config = dict(
    norm='layernorm',
    tie_embeddings=True,
    train_tokens=634000000,
)
MLP neurons of a small language model. Each row is named by its layer, matrix (up: input weights; down: output weights) and neuron, and shows model dimensions 448-511. Each number is 50 + 10 x the weight over its row's rms, rounded and kept within 0 to 99.
Before each neuron's rows, "fires on" lists the tokens most often at its 100 highest values on Wikipedia text that the model never trained on. A number after a token or word is its count.

fires on: "1" 30, "0" 21, "ul" 5, "al" 4
L2.up2489:66 50 52 51 53 59 54 43 53 58 66 63 35 38 51 64 59 60 45 69 54 56 41 46 46 32 51 50 50 52 41 50 42 56 46 63 59 62 37 57 51 47 56 52 53 53 33 40 61 44 46 38 74 56 44 51 59 55 59 53 29 51 60 47
L2.down2489:64 58 54 57 47 51 53 49 46 53 39 53 63 35 50 54 52 55 60 50 75 60 39 38 48 51 50 60 53 57 37 50 42 63 55 59 39 61 61 57 48 41 55 63 49 63 67 53 56 61 56 66 56 58 56 49 61 63 60 62 41 55 53 31

fires on: " of" 40, " from" 9, " at" 9, "–" 6, " |" 6, ";" 4
L2.up514:61 27 50 64 58 66 64 36 53 65 47 49 67 42 52 50 41 53 43 40 38 63 75 46 62 54 40 51 37 57 48 69 37 35 63 55 43 39 50 49 56 41 39 50 57 33 60 45 59 48 30 29 45 61 47 48 52 63 64 64 63 53 31 52
L2.down514:46 45 36 42 61 55 53 44 37 61 41 49 51 61 42 47 48 47 51 38 31 67 60 67 52 32 41 58 66 28 60 37 48 46 41 47 49 55 36 46 47 55 46 40 65 55 63 62 61 52 57 48 39 54 58 50 52 50 43 63 60 42 61 45

fires on: "00" 17, "30" 13, " St" 11, "." 6, "ay" 5, " at" 5
L2.up2238:52 43 38 42 63 53 56 40 48 60 37 65 37 43 61 54 49 54 52 31 54 49 47 50 48 42 51 57 62 62 48 48 66 55 35 52 40 48 23 50 39 36 54 44 56 65 31 52 52 67 50 54 54 47 34 68 56 35 54 49 61 65 59 64
L2.down2238:49 59 54 41 35 59 54 40 43 41 54 47 30 34 54 51 49 48 57 52 51 67 58 48 47 52 50 57 58 65 58 53 60 48 60 52 49 71 42 48 52 52 36 39 30 44 60 56 53 46 54 54 41 52 75 39 50 52 47 53 38 56 53 44

fires on: "\"" 37, " is" 20, ")" 16, " such" 11, " was" 10
L2.up460:48 53 56 41 68 43 62 51 54 55 58 55 40 59 52 43 63 68 59 68 37 37 36 45 44 51 58 28 60 42 45 65 54 45 44 50 50 53 45 63 45 51 55 51 59 53 81 56 64 42 39 48 61 43 43 54 55 42 50 34 57 50 45 63
L2.down460:35 49 39 53 63 50 51 69 55 35 57 44 57 64 54 65 64 58 55 37 65 45 55 59 48 48 54 52 62 57 47 47 54 25 27 47 57 57 71 58 34 48 52 56 59 26 64 58 46 37 43 65 55 40 46 45 41 53 54 63 70 34 62 51

fires on: "." 33, ":" 24, " :" 6, "°" 6
L2.up475:31 53 34 49 58 52 71 53 49 49 46 51 30 59 65 45 44 50 55 55 36 64 47 37 47 39 68 60 46 35 49 32 57 60 54 44 43 52 45 68 39 51 50 52 56 47 48 51 38 47 51 40 57 54 44 71 47 63 57 39 45 43 56 54
L2.down475:50 68 39 55 42 62 43 69 58 51 46 41 43 56 47 58 53 44 53 55 57 65 53 46 50 46 44 78 46 58 35 52 50 46 43 53 47 46 57 57 60 57 51 39 57 45 40 68 51 53 46 44 42 45 58 47 37 45 52 42 48 51 54 50

fires on: "," 26, " of" 19, "or" 10, "h" 5, "ern" 5, "ac" 5
L2.up814:48 45 38 51 54 49 47 52 28 57 27 59 45 45 66 54 41 52 49 39 43 59 42 44 53 52 58 46 44 44 52 59 58 65 67 50 35 65 53 59 37 41 49 57 52 44 46 60 64 45 43 62 47 52 56 58 76 46 45 44 47 44 74 33
L2.down814:54 58 56 44 26 66 35 44 49 37 51 58 73 43 48 44 67 54 54 38 51 59 51 61 42 46 48 58 49 62 57 42 44 40 37 51 62 42 54 34 52 54 45 58 56 47 57 39 64 32 64 46 41 39 41 60 35 47 62 55 38 61 45 38

fires on: "," 42, ";" 35, "." 18
L2.up1001:33 38 37 46 45 38 56 44 46 64 33 43 44 45 64 48 32 59 34 48 60 59 38 51 59 43 56 65 67 55 49 58 42 42 43 58 39 40 57 67 53 51 44 61 47 44 41 45 43 59 53 41 53 56 39 63 57 38 48 44 46 55 56 59
L2.down1001:41 63 66 48 48 43 40 50 48 43 59 51 58 44 54 50 45 49 60 43 62 68 45 51 40 64 54 68 45 44 58 48 74 60 67 64 59 14 60 51 35 53 50 42 42 43 61 34 59 44 38 56 56 52 42 51 40 55 51 48 42 56 48 44

fires on: " |" 29, " " 24, "." 12, "00" 6, " (" 5, "000" 4
L2.up669:48 40 37 59 60 50 61 54 49 41 46 51 56 38 50 33 51 43 42 50 38 51 41 39 50 59 53 66 54 58 41 51 65 58 29 73 32 45 43 55 51 59 43 42 57 69 32 51 36 63 45 39 46 59 50 51 69 52 32 48 35 51 55 58
L2.down669:22 38 48 36 47 63 59 42 43 56 58 56 42 50 47 52 64 60 54 53 53 51 30 72 54 51 62 66 58 55 51 44 50 46 48 52 33 43 55 53 37 16 48 56 48 44 49 38 37 59 38 38 51 55 62 43 49 55 54 31 38 51 63 59

fires on: "ab" 16, "'" 14, "h" 8, "," 7, "ang" 6, "ah" 6
L2.up931:38 53 49 43 43 42 52 56 43 73 55 57 34 49 53 63 50 46 34 47 59 47 43 41 52 61 40 47 47 41 57 47 54 40 55 38 56 32 24 57 37 60 49 62 55 45 43 57 40 40 40 47 48 56 38 46 38 37 42 56 40 60 71 48
L2.down931:47 34 55 49 31 50 46 49 34 49 49 41 47 44 60 48 40 50 54 48 55 69 47 63 50 36 36 65 67 40 49 62 60 54 55 48 71 47 54 49 61 63 58 42 57 61 33 49 55 55 54 70 58 62 60 35 50 57 44 58 49 67 54 29

fires on: "==\n\n" 18, " at" 17, " of" 16, " by" 8, " ==\n\n" 6, "at" 4
L2.up543:62 39 50 48 60 53 45 41 36 72 43 37 55 50 44 46 33 51 33 49 60 40 60 33 61 45 34 43 49 46 51 62 54 55 40 38 73 62 42 39 45 43 54 42 63 46 54 64 54 36 36 54 61 34 44 52 42 55 31 63 50 54 47 68
L2.down543:51 51 49 61 52 43 62 57 33 69 56 59 68 55 57 50 44 68 36 57 34 68 45 45 52 58 44 43 59 45 44 50 67 60 33 57 47 51 32 48 46 45 68 43 49 53 60 55 41 47 54 65 42 71 50 56 58 35 51 53 34 36 59 58